python train.py --n_layer=14 --d_model=160 --n_head=5 --n_kv_head=1 --head_dim=32 --d_mlp=192 --vocab_size=1024 --activation="swiglu" --norm="layernorm" --norm_place="pre" --norm_eps=1e-06 --positions="rope" --rope_base=1000000.0 --rope_fraction=1.0 --qk_norm=true --attn_scale=0.177 --bias="none" --tie_embeddings=false --parallel_block=false --init="normal" --init_std_qkv=0.0397 --init_std_o=0.0075 --init_std_up=0.0397 --init_std_down=0.00685 --init_out_by_depth=true --optimizer="muon_variant" --lr=0.0106 --lr_mult_o=4.0 --beta1=0.95 --lr_head=0.00504 --grad_clip=0.5 --warmup_steps=0 --schedule="wsd" --decay_fraction=0.877 --decay_shape="pow" --final_lr_fraction=0.0 --batch_tokens=[16384, 32768, 49152] --seq_len=1024 --doc_mask=true --train_tokens=108100000 --steps=3584 --dataset="wikipedia_en"
MLP neurons of a small language model. Each row is named by its layer, matrix (gate and up: input weights; down: output weights) and neuron, and shows model dimensions 96-159. Each number is 128 + 24 x the weight over its row's rms, rounded and kept within 0 to 255. A neuron's up and down rows have the sign that makes its largest values positive.
Before each neuron's rows, "fires after" lists the tokens most often just before its 100 highest values on Wikipedia text that the model never trained on.

fires after: " N", " cons", " n", " E", " ag", " t"
L9.gate17 [127 171 146 159 127 146 130  80 132 126 152 133 107 156 151 155 148 103 131 135 119 116 141 106 144 144 148 136 176  95 104 122 136 130 108 127 129 120 120 122 156 152 125 101  64 144 143  99 109 151 106 116 121 152 108 120 101 139 107 127 177  82 115 149]
L9.up17 [117 119 116 149  91 116 145 100 121 113 101 141 117 110 130 125 145 124 130 117 149 129 127 172 109 140 156 108 194 109 101 152  88 108 128 113 127 170 134 146 120 130  64 156 153 138 111 135 117 150 124 146 160 147 125 140 114 139 142 101 120 118 139 137]
L9.down17 [104 109 149 148 106 135 133 114 100 123 129 105 160 123 121 111 104 107 110 119 109 105 143 152 148 140  74 131 159  87 197 149 144  83 105  95 154 131 140 118 158 117 122 165 132 132 118 154 123 136 112 143  78 145 131 143  88 160 126 109  78 116 166 146]

fires after: " l", " L", "s", " res", " B", " s"
L4.gate135 [117 122 127 151 112 141 112 124 138 128 155  90 144  85 116 127  82 123  81 113 134 102 134  98  81 110 160 168 111 145 154 145 145 105 168 147 121 154 148 130 124  83 152 105 113 133 135  93 121 152 170 129 139 124 128 164 119 145 109 149 115 113 125 135]
L4.up135 [116 142 152 123 142 118  80 134 126 155 137 112 155 152 102 132  97 118 114 102 124  74 133 115 131 142 113 188 128 124 110 114 144 147 158 112 151 115 116 137 137  98 127 122 120  63 111  91 166 137 140 148 145  88 157 136 123 125 132 159 154 135 119  98]
L4.down135 [ 96 132 137 149 117 154 151 143 106 125 108 127 133 126 152 118 134 103 114 100 125 144 140 110  78 114 142 139 174 114 142 111 115 143 117 127 127 129 111 124 157 129 157 186 109 137 116  87 143 128 146 113 100  93 119 116 118 115  98 136 134 106 143 153]

fires after: " ", " w", " ev", " s", "v", " G"
L3.gate25 [155 114 106 127 121 137  51 143 150 127 169 110 173  99 130  88 149 121 139  88 152 155 149 133 121 152 136 124 140 108 125 132 143 120 151  84 108 139 121  92 136 150 126 137  93  94 128 122 139 111 120 123 128 132 108 143 101 130 129 141 123 143 101 135]
L3.up25 [126 105 134  96 130 125 108 127  85 170 108 134 115 132 147 127 152  91 147 120 101 118 184 119 169  68 114 129 174 105 123 134 111 113 120 113 161 119 128 155 116 113 159 105 161 158 118 122 110 120 126 131 146 134 161  92 133  89 164 149 124 121 108 117]
L3.down25 [122 121 122 157 194 121 111 147  85 139 114 140 114 145 155 121 145 136 116 122 107 160 154 115 167 120 144 121 145 116 111 171 117 134 157 141  98  98  88 131 124 153 151 131 105 104 148 131 123 173 159 126 129 147 102  84 149  93 147 156  98 126 122  80]

fires after: " de", " Sc", " b", "e", " ch"
L7.gate131 [147 163 110 115 118 104 127 114 128 124 124 102 133 151 147 145 118 135 129 129  91 157 135 135 119 106 112 151 120 150 130 177 120 138 119 203 140 121 105 123 135 134 120 117  87 118  99 125 159  95 100 168 126  95 101 147 107 177  90 178  82 168 147 127]
L7.up131 [114 128 149 148 133 147  92 136 110 104 154 151 122 112 152 155 126 141 123 101  98 115 127 108 109 120 137 147 111 128 146 153  91 173 143 113 178  94 107 139 120 103 106 173 118 156 115  94 111 117 136 137 140 150 142 165 106 105 211 119 132 127 133 131]
L7.down131 [ 99 102 135 135 161 115 130 141 101 141 158  97 125 143 101 139 117 122 164  84 114 107 129 149 147 100 112 150 150 197 120 109 123 147 146 140 109 115 133 132 132 124 108 147 133  67 154 146 111 146 140 142 149 135 119 122 117 137 128 105  72 159  98  87]

fires after: " ", " cons", " dec", "qu", "p"
L10.gate105 [122 133 100  94 105  91  71 123 158 126  99 122 104 154 168 155 139 116  93  99 104 107 122 169 107 152  93 168 179  97 154 135 140 126 121 113 143 103 132 115 119  85 129 112 116 174 136 134 149 134  88 131 135 127 131 117  91 145 147 146 103 116 136 146]
L10.up105 [143 104  77 111 133 135 134 110 146  83  96 162  92  95 159 189 157 120  79 109 177 105 117 156 125 130 111 131 148 115 170 112 108 127  73 124 114 136  95 141 111  99 108 164 126 144 145 119 129 147 145 163 153 148 123 122 186 168 102  94 115 159 147 102]
L10.down105 [165 115 176 116 144 113 108 162 111 151 110 134 128 138 122 133  99  85 105 159 135 142 106 126 109 199 131 152 134 139 113 122 166 101 154 105 145 123 117 156 132 124 128 157 100 138 129 122 152 117 174 117 144 136 138 114 178 136 178 102 145 116 133 122]

fires after: "\n"
L4.gate42 [130 133 151 116 164 156  78 120  87 170 172 149 144 141 103 165 113 117  85 142 130 144 103 126 147 115 107  88 132 146 115 120 104 137 120  95 157 115 135 154  75 127 116 105 101  94 123 129 102 110  95  89 151 157 134 144 137 117 139 116 138 149 114 156]
L4.up42 [127 140 160 112 114 136 119  86  80 102 144 130 128  98 151 136 163 102 132 136 146 159 116 110 132 136 140 126 128 146 138 142 110 118 139 114 106 126 109  91 105  87 153 142 118 112  95  95 128  58 126 110 152 158 103 117 116 116 106 145 151 165 120 109]
L4.down42 [106 103 177 123 119 192 113  95 111 129 124 130 138 122 110 145  88 150 142 151 132 109 147 120 103  78 132 106  97  70 102 104  86 126 159 123 129 114  98 139 168  94 135 102 105 119 158 130 113 143 149 117 117 128 133 116 128 146  84 138 146 161 142 121]

fires after: " n", " G", "N", "ort", " N", " l"
L7.gate157 [157 122 150  88 137 135  87 112 122 113  84  93 137 138 148 123 118  89 145 128 163 151 126 112 131  88 133  99 142 129 121 107 137 108 144  75  94 156 124 138 122 151 133 110 132  96 130 174 134 139 166 118 138 114 130 127 120 133 172 142 121 132 136 160]
L7.up157 [109 113 150  85  94  67 128 115 162 134 120 126 125  82 141 120 149 168 167 134 121 131 146  95 161 148 108 129  95 119 112  95 126 147 115 165 119 142 144 149  65  95 146 118 157 147 129 120 145 138 137 131 128 141 138 139 133 124 106  94 113 111  87 116]
L7.down157 [188 103 146 129 108 123 102 125 116 133 131 149 132  82 169 145 125 161 117 137 150 116 119  98 142 111 106 152 128 124 177 110 147 123 145 157 170 135 133 152 142 118 111 132 146 145 138 107 127 178 138 139 124 132 147 150 133 132  75  98 104 109 108 163]

fires after: " P", " w", " F", " l", "°"
L7.gate120 [147 147 119  92 109 143 118 169 120 117 122  99 140 111 101 115 117 132 126 147 116 168 152 121 185 176 137 147 142 131 143 116  83 141 118  90  87 153 123 118 108  87 121 101 132 119 119 141 154  96 144 193 114 109 157 129  73 140 142 133 145 127 156 148]
L7.up120 [175 134 171 130  77 114 114 142 108 154 114 109 160 117  92 134 144 154 105 127 146  91 109 122  83 166 122 141  96 122 131 173 107  85  79 143 158 142 133  91 116 122  92  93 140 149 160 137 107 102 144 153 126 108 181 122 122 129 112 151 164 144 142  85]
L7.down120 [177 156 111 114 119 136 153 137 133 102 139 118 132 118 111 163 130  99 106 119 161 127  96 135 109 100 108 120 130 120 140 119 145 172 126 121 139  73 101 120 116 143 134 123 155 166 123 102 128 168 120 151 156 131 162 139 200 115  95 146 107 129 145 144]

fires after: "aj", " m", " M", "ot", "ar"
L5.gate136 [150 132 137 132 105 120 182 134 152 167 162 115  90 115 112 133 117 141 118 140 145 118 105 143 134 173 141 141  85 142 128  85 124 146 153 177 138 130 145  77 142 121  65 116 108 127 106 148  99 122 181 147 102 108  98 139 104 107 124  99 114 106 155 126]
L5.up136 [139 147 106 156 147 142 145 113 134 140 106 110 113 119 118 119 107 168 145 142 117 138 109 142 160 104 145 117 132 161 156 155 125 162  96 121 118 138 130 180 161 100 113 144 137 128 139  97 151 155  95 141 174 146 138 119 117  79 101 101 130  82 135 150]
L5.down136 [ 86 117 162 120 135  90 128 146 110 100 115 113 140 150 104 142 167 104 171 145 101 118 132 129 143 166 163 151 110 116  82 115 145 136 105 163 115 150 148 137 107  92 118 128 152 140 135 181 174 132 155 103  94 130  69 101 113 116 106 141 157 172 128 148]

fires after: " ", " is", " he", " the", " w"
L9.gate62 [132 105 111 153 100 104  67 105 133 114 164  72 101 117 118 172 116 141 152  53 145 127 130 165 109 166 174 137 137  77  86 115  89 197 143 133 130 124 130 140 142 121 146 143 108  95 155 148 131 115 105 128 118  89 104 155 143  91 120 146 118 147 152 165]
L9.up62 [170 118  85 108 133 129 166 172 147 139 108 111  98 106 136 111 154 123 188  80  84 112 157 134 133 116 150 109 104 121 100 134 105 147 147 107 134 101 150 122  75 127 118 123 120 166 125 148 158 149  89 143 116 123 151 143 133  95  84 134 155 128 162 187]
L9.down62 [100 165 132 127 111 104 133 144 164 145 117 145 116 138 115 111 142  92 134 134 145 105 167 133 133 156 163 155 123 123 170 127 157 152 127 136  88 140 136  97 126 142 155 159 132 113 100 117 106 173 121 131 135 109 112 171  60 125  97  86 132 127 115  97]

fires after: " T", "st", " D", " K", " F"
L8.gate2 [139 119 112 161 117 116 145 119 117 120 130 115 153 135 122 108 115 129 159 111 102 114 118 121  76 134 116  92  95  94 166 126 138 123 169 104 130 138 160 145 146  99 118 173 102 112 139 141 104  99  79 131 132 155 111 120 121 195 145 124 124 112 155 141]
L8.up2 [110 118 123 145 113 139 146  80 135 127  99 121 127  94 138 138 113 118 127 120 121 156 148 159  94 136  84 148 158 115 130 130 141 116 100 139 112 137 111 158 142 107 171 147 126 125 106 149 151 170 100  65 143 140 108 114 112 107 165 104  95 130 151 118]
L8.down2 [100 107 137 132 141  91 102 147 126 154 146 123 128 101 130  78 133 126 144 141 108 103 106 100  78 154 142 147 160 181 109 134 133 138 144 149 121 140 132 163 113 139 132 133 136 146 135 104 125  65 102 143 120 170 125 135 107 152 112 107 131 120 140 179]

fires after: " p", " c", " N", " n"
L9.gate33 [176 145 117 107 122 149 123  93 135 145 113 136 106 124 135 127 118 126 147 126 129 118 146 100 120 154 126 117 113  89 113 142 108 170  82 139 127 121 183 146 128 121  88 103 123 137 163 135 154  70 111 129 111 112 143 146 137  94 119 115 133 107 118 161]
L9.up33 [176 122 126 133 118 156 124  97 156 113 130 167 103 112 142 162 120 146 113 150 137 109 126 127 170 161  98 139 110 118 140 128 111 114 113 148 104 131 141 123 178 144 105 120 149 102 143 128 115 147 119 147 133 127 138  95 143 123 124 142  96  62 168 143]
L9.down33 [117 166  84 146 142 124 127 124 126 103 144 118 140 136 146  97 113 110 116 120  89 122  79 136 157 148 160 135 175 131 162 141 147  74 117 130 141 115 132 128 127 127 127 168 128 136 155 133 114 109 151  96  98 122 129 161 133 137 150 147  98 151 119 154]

fires after: " f", " st", "ro", " r", " F", "aw"
L8.gate185 [122 120 148  99 129  64 167 136 124 130 130  84 137 124 113 141  99  98 111 152 154 133  82 112 136  87 119 121 128  67 140 107 149 144 156 164  81 149 117 130 116 152 120 151 117  94 108 108 150 108 143 106 122 122 155 157 150  77 133 167 165 106 151 106]
L8.up185 [150 122 108 120 154 109  55 117 152  75 117 135 112 119 122 103 147 135 155 213 124 111  88 172 172 143  94 131 124 137 126 137 150 119  92 136  85 142 118 140 121 116 107 181 106 149 157 128 109 117 137 129 130 157 171  79 133 128 111 135 155 101 134 102]
L8.down185 [137 150 121 102 111 142 120  93 107 156 156  98  93 143 139 141 144 154 172 147 132  95 123 118 150 124 148 130 107 130  74 155 145 143 131 104 171 147 146 130  88 178  96 119 132  95 157 103 181 154  69 173 137 138  96  90 100 123 114 135 156 134 127 140]

fires after: " ", " 2", "r", " 4", "0"
L7.gate54 [136 159 147 103 143 134 158  98 126 140 127 139 112 153 137  94 144  72 169  99 156 101 117 115 184 115 123 108  73 123 120 145 133 132 126 147 142 120 109 112 122 105 145 150 109 107 143 165 114 122  67  99 105 113  68 137 122 109 114 104 127 126 122 120]
L7.up54 [134 147 142  93 133 132  95 163 124 117 134 155 140 173 178 123  69 109 160 119 158  94 119 136 143 148 119 100 143 167 127 151 187 121 142 119 181 120 134 153 134 105 154 141 101 134 115 107 111 145 102 128 103 111 101 103 135 133  91 119 157 121 139 146]
L7.down54 [101 159 151 128 113 206 135 141 129 136 114 130 118 118 131 114 143 112 150 149 126 125 102 157 119 129 129 107 147 152 164 114 109 102 124 119 131  94 120 122 168 153 133 142 130 122 147 132 131 125 109 131 128 147 161 127 109 119  93 138 144 141 143 139]

fires after: "ir", " s", "ep", " N", " n", "os"
L9.gate66 [148  35 145 107 154 104  95 133 160 138 143 158 130 142 125 127 106 104 120 148 147 138 118 109 180 116 140 143 151 127 135 112 114 145 113  80 132 141 150 101 130 150 156 132 104 153 124 145 124 197  83 117 124 108 124  84 119 165 163 167 114 127 139 161]
L9.up66 [ 87 110 118  63 116 113  83 113 161 168 140 125 130 105 175 146 135 111 145 142 120 137 130 111 161 116 118 108  99 180 147 101  94 156  96 146 119  83 112 152 151 145 124 141 134 130 152 135  89 142 140 147 113 146 117 114  91 111 165 147 130 141 121 130]
L9.down66 [140 159  62 127 169 125 116  90 135  85 126 146 101 144 139 146 166 105 133 130 130  84 103 113 138 105  98 127  82  82 140 123 134 108 164 146 176 125 147 125 141 129 148 144 138 146 123 145 175 137 111 145 191 131 102 142 128 133 124 113 108 134 118 113]

fires after: "S", "et", "W", " (", "s", "-"
L8.gate68 [127 128  91 112 183 165 154 113 113 112 100 109  99 100 170 132 134 128 197 131 111 128 143 112 157 115 114 162 106 119 147 114 186 111  95 126  89 187 123 151 113 139 133 137 134 129 139 134  88 160 170  87 144  68 116 120 160 124 128 124 138 114 105 127]
L8.up68 [ 98 120 125 161 111 114 142 159 115 137 151  91 152 147 113 134 123 154 100 126 124  76 132 113 112 171 123 151 137 105  93 161 110 114 163 124 108 103 119 143 151 167 100  87 152 108 122 157 120 118 147 105 110 115  96  91 116 131 114 135 152 144 138 145]
L8.down68 [125 105 106 135 141 141 133 117  94 120 138 175 102 127 170 156 140 112 136 134 194 131 175 107  47  87  95 140 143 140 155 109 123 147 140 115 125  84 130 110 148  87 165 141  69 146 155  99 142 108 149 151 137 144 146 128 110 122 108 101 114 152 130 106]

fires after: " L", " l", "ol", " pol", "il", "L"
L5.gate44 [136 139 172  74 115 129 109 124 105  84 141 137 138 120 126  89 117  88 106 119 146 146  98 111 175 128 123 127 157 134 105 101 174 110 135  92 140 173 133 104 133 132 130 115 127 118 141 178 125 141 135  73 152 147 113 183 107 160 165 101 114 134 121 129]
L5.up44 [109 124 129 134  81 125 133 113 106 153 135 141  97 113 122 126 126 135 129 155 112 101 157 137 100 186 106  99 101 159 143 120 141 154 177 106 167 136 167 100 108 118 116 152 142 142 137 114 176 135 136 137 157  74 175 104 117 102 131 135 129 153 154  88]
L5.down44 [104 108  97 132 137  96 115 121 100  59  75 123 134 160  85 114 114  76 122 159 169 169 108 114 140 123 125 150 122 155 109 134  95 137 107 135 117 167 156 135 158 118 130 117 101 152 118  95 142 130 175 121 144 135 168 133 129 103 177 114 129 175 174 166]

fires after: " S", "-", " s", "b", "S", " H"
L8.gate66 [113 125 123 125 128 136 154 120 117 134 146  99 146 159 133 162 160 103 156 122  86 128 121 149 104 130 137 148 142 118 104  34 121 127 128 126 142 120 171 134  86 152 152 191  88 151 121 117 130 164 135  92 119  98  87 147 144 119 131 115 109  83  98 121]
L8.up66 [112  89 138 152  61 140 162 141 151 114 161 117 143 144 148 159 144 113 136  76 152 120 113 118 117 115 139 116 140 122 140 101 119 120 135 133 140 118 162 118 133 134 145 143 118 141 137 137 166 143 113  89 151 118  82 137 137  98 112 120 124 107 168  84]
L8.down66 [113 108 107 165 116 104 124 108 139 113 165 163 146 115 110 145 126 131 108 116 125 146  63 138 149 112 147 117 168 158 103  96 149 133 129 130 143  78 152 135 122 136 140 144 131 129 154 143 141  99 140 142 128 123 132 100 116  51 129  27  89 144 130 103]

fires after: " M", "in", " D", "ear", " K"
L3.gate97 [112 132 123 132 117 128 155 131 129 157 133 149 160 155 122  95 101 121 139 156 141 107 177 123  92 108 108 132 113 101 106 117 131 116  88 123 137 122 105 108 166 158 113 109 108 105 125 100 133 129  94 107 143 125  80 165 107 140  62 146 161 140 101 132]
L3.up97 [165 135 108 136  93 101 124 129 154 176 121 152 166 123 121 144 112 126 112 120 154 101 118 120 114 110  93 115 158  87 157 112 147 100 132 108 112 105 129 152 105 118 104 102 193 117 126 128 144 149 149 164 158 132 115 132 131  99  84 136 121 129  99 181]
L3.down97 [104 138  98 128  98 131 131 109 115 118 129 176 128  78 125  99 189  99 140 123 138  89 109  95 131 138 117 143 146 139 138  95 146 109 135 119 137 135 132 107 161  93 125 108 112 123 108  68 109 143 128 144 171 109  87 135 132 160 124 118 112 185 162 175]

fires after: " the", " b", " l", "'s", " his", " a"
L5.gate152 [144 133 150 126 128 141 119 100 152 107 195  96 133  76 136  88 151 123 142 153 120 127 133 109 101  96 157 158 145 144 157 170  97 129 139  98 146  94 171 144 143  97 144 164 159 126 141 150  83 111 141 119 113 121 160 146 124 109 131  96 148 118 122 121]
L5.up152 [138 139 122 130 101 124 142 122 145 134 118 118 173 109 115  76 143 120 167 126 137  96  97 129 120 134 121  94 156  87 131 128 122 130  98 117 116  70 140 138 121  99 165 159 136 117 156 142 143 111 126 126 186  64 120 128 138 114 133 158 128 161  99 164]
L5.down152 [101 158 135  89 116 172 106 104  69 162 149 125 173 128 135 122 154 139 118 106 118 130 107 139 135 125 151  89 127 137 127 117 180 117 130 125 119 139 164 117 117 138  58 137 158 118 146 110 115 134 104 136 132 103 119 151 124 102  61 127 126 144 106 129]

fires after: "\n", "==", " s", " O"
L4.gate24 [142 126 172  95 112 137 136 134 104 127 125 147 179 132 170 140 125 143 144 131 103 107  75 138 111 149 139 130  76  98 161 143 102 126  93  82 124 204 133 106 141 142 101 132 151  81 137 179  71  98 129 101 114 150  96  90 115 127 100 100 122 192 139 122]
L4.up24 [125 117  97 103 144 156 141 102 120 111 148 139 155 138 128 132  92 159  77 121 132 105 117 146 140 142 158  65 105 144  93 167 113 142 112 132 122  79 108 108 125 131  97 139  79 170 125 166 130  82 102 148 165 109 112 147 185 131 130 145 124 136 114 100]
L4.down24 [148  95 158 145 103 115  74 140 116 152 129 119 126 138  91 134 120 108 120 142 151  86  96 158  97 122 144 137 124 128 108  96 100 148 114 114 144 139 132 153  84 134 131 106 145 139 139  82 147  99 130 112 153 178 160 105 117 128 128 104 120 143  82 120]

fires after: " n", " L", " m", " c", " d", " N"
L5.gate115 [143 131 135 121 111 128 136  85 120 150 130 104 124 131 160  87 134 166 146 128 141 152 107 112 136 152 143 134 160  84 129 112 124 153 127 134 114 129  91 145 109 147 159  92 122 129 141 123 126 146 140 127 140 119 132 104 155 136 172 125 134  89 154 136]
L5.up115 [154 100 128 116 138 148 136 133 132 187 131 160 135 193 106 157 102 129 120 109 141 153 108 130 132 103 140 134 111 162 126  84 115 161 123  78 142 152 128 121 130 122  74 155 139 101 139 144 129 127 104 150 134 166  99 115  86 115 124 128 155 170 117 116]
L5.down115 [109 109 150 132 111 170 129 124  99 143 174 117 152 114 126 139 102 149 140 158 189 105 119 133  82 134 124 134 120 144 125 129 154  72 134 132 159 122 119  79 123 119 184  78 133 131 106  90 118 139 130  80 140 139 169 139 112 139 135 124  80  93 116 135]

fires after: ".", " c", " f", " bec", " I"
L9.gate85 [ 69 131 136 112 150 146 137 165 158 143 111 103  89 117 112 124 107 127  98 129  99 139 114 142 130 106 107 149 157 136 118  81 178 120  81 134 109 152 146 107 111 137 112 167 132 148 102 133 161 145 154 130 125 118 128 123 103 123 131 149 148 165 125 149]
L9.up85 [126  89 156 124 113 169 159 153  98 137 115 140 111 147 137 109 178  70 148 158 148 120 113  55 143 157 117 151 133 125 117 132 163 161 140 148 133  97 130  94 141 133 126  78 150 150 102 122  87 147 139 133 151  99 162 116 140 155 131  95 143 143 107 146]
L9.down85 [ 92  98 159 142 159 167 131 181  94  80 106 134  72  89 116 104 155 122 110 108  87 157 112 148 111  99 144 137 163 108 131 145 131  95 101 130 113 128 128 154 128 120 135  97 141 101 144 145 146 161 136 165 115 119 147 104 166 125 167 103 150 130 115 106]

fires after: " m", " the", " The", ".", " a", " in"
L4.gate150 [147  94 109 160 129 158  90 111 125 153 134 111 142 151 144 138 142 126 128 162 127 107 122  73 110 119 135 150 148  57 115 154 150 153 116 101  82 112 120 110 125  81 135 136 110 115 123 151 140 157 106 118 149 131 146 135 152 114 127 112 102 133 125 172]
L4.up150 [122 133 134 166 107 122  88 137 133 117 119 141 111 146  93 144 106 163 134 102 142 103 109 120 140 143 152 170 133 147 107 131  91 139 118 128 141  95 155 127 118 115 110 112 120 130  95  88 141 132 104 157 111  86 148 142 168 145 124 115 159 151 120 137]
L4.down150 [104 140 118 130 117 137  89 141 150 113 134 139 147 116 142  92 145 161 122 137 141 152 119  95 142 168 138 108 121  90 133 150 126 130 114 124 104  80 123 148 154  99  95 145 136 167 148 121 109 150 128 122 114 174 163 152 134  89 123 128 112 134 112 138]

fires after: " r", "el", " R", "l", "i", " h"
L10.gate69 [109 173 100 120 100 117 162  98 123 131 180 134  79 117 139 113 144 137 133 128 120 159 121 120 131 120 135 136 102 137 134 140 184 182 110 108 154 143 101 106 139 140 101 165 117 141 103 107 139 127 103 131 126 128 152 195 174 154 120 111 165 170 174 135]
L10.up69 [ 96 103  89 110 140 128 135  85 135  93 115 147 141 133 136 168 120 128 157 131 140 131 117 172 147 124 116 158 119 146 120 109 149 174 110 140 142 129 119 111 114 124 134 139 119  90 128 122 151 111  84 131 155 148 137 159 114 119 107 135 103 118 185 164]
L10.down69 [133 137 178 156 149 147 138 131 155 130 136  88 139 132 132 133 106 120  96 117  99 145 148 142 183 159 139 110 134 164  74 106  92 110 148 106 121 168 171 137  79 100 127 129 139 154 107 115 100 122 109 149 122 148 106 167 165  93 142 151 117 120 154 141]

fires after: " st", "H", " He", "st", " (", " to"
L4.gate51 [134 168 118 124 200 147 120 146  92 136 127 132 116 172  94 128 123 151 122 163 126 121 135 120  94 112 134  95  68  97 123 111 150 116 162 137 123 118 116 124  97 105 150 139 151 146 121 140 124 134 111 154 109 132 111 102 152 137 119 103 145 112 100 136]
L4.up51 [102 118 118 177 170 103 123 140 126 116  99 144 150 119  96 169 151 130 150 101 127 143 106  85 137  96 138 140 151 140 111 131  80 112 105 140 128 150  99 172 152 134 136  74 166 107 117 130 134  93 101 101  91 154 103 128 165 111 139 103 102 151 188 121]
L4.down51 [119 131 105 141 111 157  80 118 156 109 120 107 144 130 143 144 175 151 124 147 157 136 136 119 119 149 118 139 126 131 127 157 104 131 126 155 122 163  93 116 131 110 101 155 153 150  93 125 106 113 125 130 102 107 148 133 115 147 113 121 135 128 133 156]

fires after: " ch", " Ch", " ex", " T", " con", " Th"
L7.gate130 [152 143 124 120 135 177  61 107 129 136 146 127 101 126 144  99 132 110 127 127 142 175  99 175 126 158 116  98 138 147 112 126 107 127 124  91  88 117 138 128  84 160 122 141 152  89 115 165 114 140  99 150 105 110 107 109  85 157 127 138 171 139 131 142]
L7.up130 [127 147 122 150 118 123  94 156 169  93 189 143 126 129 136 129 142 116 142 152 116 145 123 137 102 119 109 141  81  60 143 136 107 126 108 110 101 142 164 122 141 106 116 144 187 130 113 112 130 109 142 167 132 123  79 171 112 114 152 157 142 118 147 126]
L7.down130 [160 120 103  86 117 183 111 180 124 116 120 125 146 116 115 125 135 116 147 126 171 116 135 120 127 129 125 111 115 136 106 159 141 126 149 121 128 154 104 156  76 142 125 111 138 129 126 117 164  74 153 176 123  90 119 140 130 129 137 139 152  98 106 156]

fires after: " M", " m", " c", " t", "M"
L10.gate147 [126 136 146 132 145 127 134  96 117 151 109 116 133 146 122 135 104 104 111 129 160 158 172 114 184 137 160 144 167 152 125 127  92 140 130 140 123 122 130 117 123 130 109 140 122 124 170 115 123 131 125 123 116 106 110 126 131 152 140 107 132 164 145 182]
L10.up147 [176 131  90 113 147 170 151 115 137 150 131 114 117 106 110 130  88 145 104 136 134 114 157 129 110 177 127 133 142 133 118 101 125 163 146  79 117 116 142 115 154 129 109 105 150 196 147 107 139  74 100  98 112 135 119 127 147 122 147 145 152 173 138 132]
L10.down147 [133 155 147 119 127 120  81 113 158 150 144 149 134 137  99 150 152 158 132 103 130  64 116 148 111  79 139 144 134 116 149 140  93  65 179  94 138 143 147 147 111  79 162 126 133 105 105 155 109 113 141 139 145 116 115 152 125 109 151 106 128 133 145  93]

fires after: " l", " s", " the", " p", " st", " w"
L7.gate99 [ 89 126 147 115 174 138 171 101 117 143 119  82  79  95 136 153 114 134 155 134 103 140 154 129 156  97  85 134 150 133 125 132 121 160  92 100 137 102 142 160 138 139 113 103 114 156  93 166 104 107 135 191 139 171 149 136 135  81 140 116 134 131  80 144]
L7.up99 [155  80 155 154 144  93 105 153  72 164 135 130  88 131 115 125 131 149 151 157 119 147  87 160  76 128 145 116 157  81 106  94 148  85 122 127 179 126 144 141 149 122 165 146 123 124 131 119 142 146 133 157 126 100 146  98  96 121 154 143 157  81 102 122]
L7.down99 [178 140 185 128 136 155  82 163 145 126 128 184 153  92 122 118 129 139 112 144 139  69 181 140  96 194 108 159  96  98 140 107 141 127 134 160 144 154  85 110 160 131 135 160 159 139 139 146 100 102 142 139 174 129 134 146 130 113 116 125  75 125 134 125]

fires after: "an", "ar", "ot", "c", "n", "nd"
L3.gate98 [120 135 133 127  75 137 155 133 174 157 181 108 135 113 128 137 172 126 106 132 131 142 146 111 165 134 111 130 128 110 103 167 141 152 141  97 128 140 189 142 111 159 132 127 111 137 144 126  75  99 140 157 100 115 161 133 131 132 109  99 125 107 143 124]
L3.up98 [131 161 131 112 118 137 129 126  65 158 146 136 148 102 118 117 168 139 106 157 108 143 119 172  96 115 107  95 106 131 139 155 133 146 130 140 137 143 134 176 107 127 109 141 146 126 122 143 126 115  96 130 115 139 140 181 100 166 111 132 173  99 136 147]
L3.down98 [116 165 123 140 134  92 138 135 101 137 113 123  81 182  82 105 106 142  82 182 144 127 133 143 172 120 151 102 118 149 125 123 155 137 118 122 130 101 104  86 159 169  96 104 188 141 145 140 178 117 151 136 166 131 137 146 176 118 146 143 109 143 124 122]

fires after: ".", "h", " I", "ar"
L9.gate185 [111 153  96 107 137 133 166 134 110  95 155  79  99 139 129 155 111 126 145 150 154 164 151 167 151 156  95 141 167 132 135 136 108 150 104 112 168  96  80  87 136 132  59 152 162 103 131 173 148 139  95 101 111 122  97 139 150 130 117 166 100 129 109 120]
L9.up185 [120 133 145 165 182 125 142 163 121 112  98 140 145 131 141 146 178 118 137 135 128 179  84 121 113 140 129 172 156 111 106 118 128 181 120 114 151 112 100 158  92 145 136 136 192 134  82 125 135 145 135 111 121  95 137 110  89 122 125 141 124  78 115 107]
L9.down185 [ 63 140 168 177 107 103 153 126 152  87 141 147 106 120 117 132 142  95 119 140 105 142 116 134 168  99 101 129 135 146 133 103 100 128 113 121 133 116 116  99 136 119 100 160 110 129 131 129 117 140 124 109  85  92 158 129 110 182 137 142 166 166 164 138]

fires after: " bec", "r", "om", "al", "ur", " an"
L5.gate88 [ 97 151 143 157  97 157 127 154 138 127 130 159 131 123  82 158 149 140 112 130 137 140 133 134 150 148 126 135 142 104 138 143 109  62  94 110 121 133 110 100 129 181 114 146 134 101 153 159 115 100  86 132 127 121 118 130 112 145 123 111 116 132 135 138]
L5.up88 [152 151 158 116 138 154 125 106 124  80 149 109 157 105 152 113 109 136 148 137 143 107 152 130 109 117 108 131 162 123 126 122 130 130  91 141 142 120 131  94 120 137 146 134 137 128  83 127 150  69 111 111 137 128 147 125 126 112 102 138 148 196 124 155]
L5.down88 [161 116 106 139 123 104  95 123 149 152 137 102 122 150 133 140 113  78 134 128  83 149 147 112 115 111 164 131 131 134 132 129 102 150 139 111 101 173 141 149 125 125 140 116 160 108 138 148  54 103 129  88 138 137 144 156 122 139 122  92 117 100 116 143]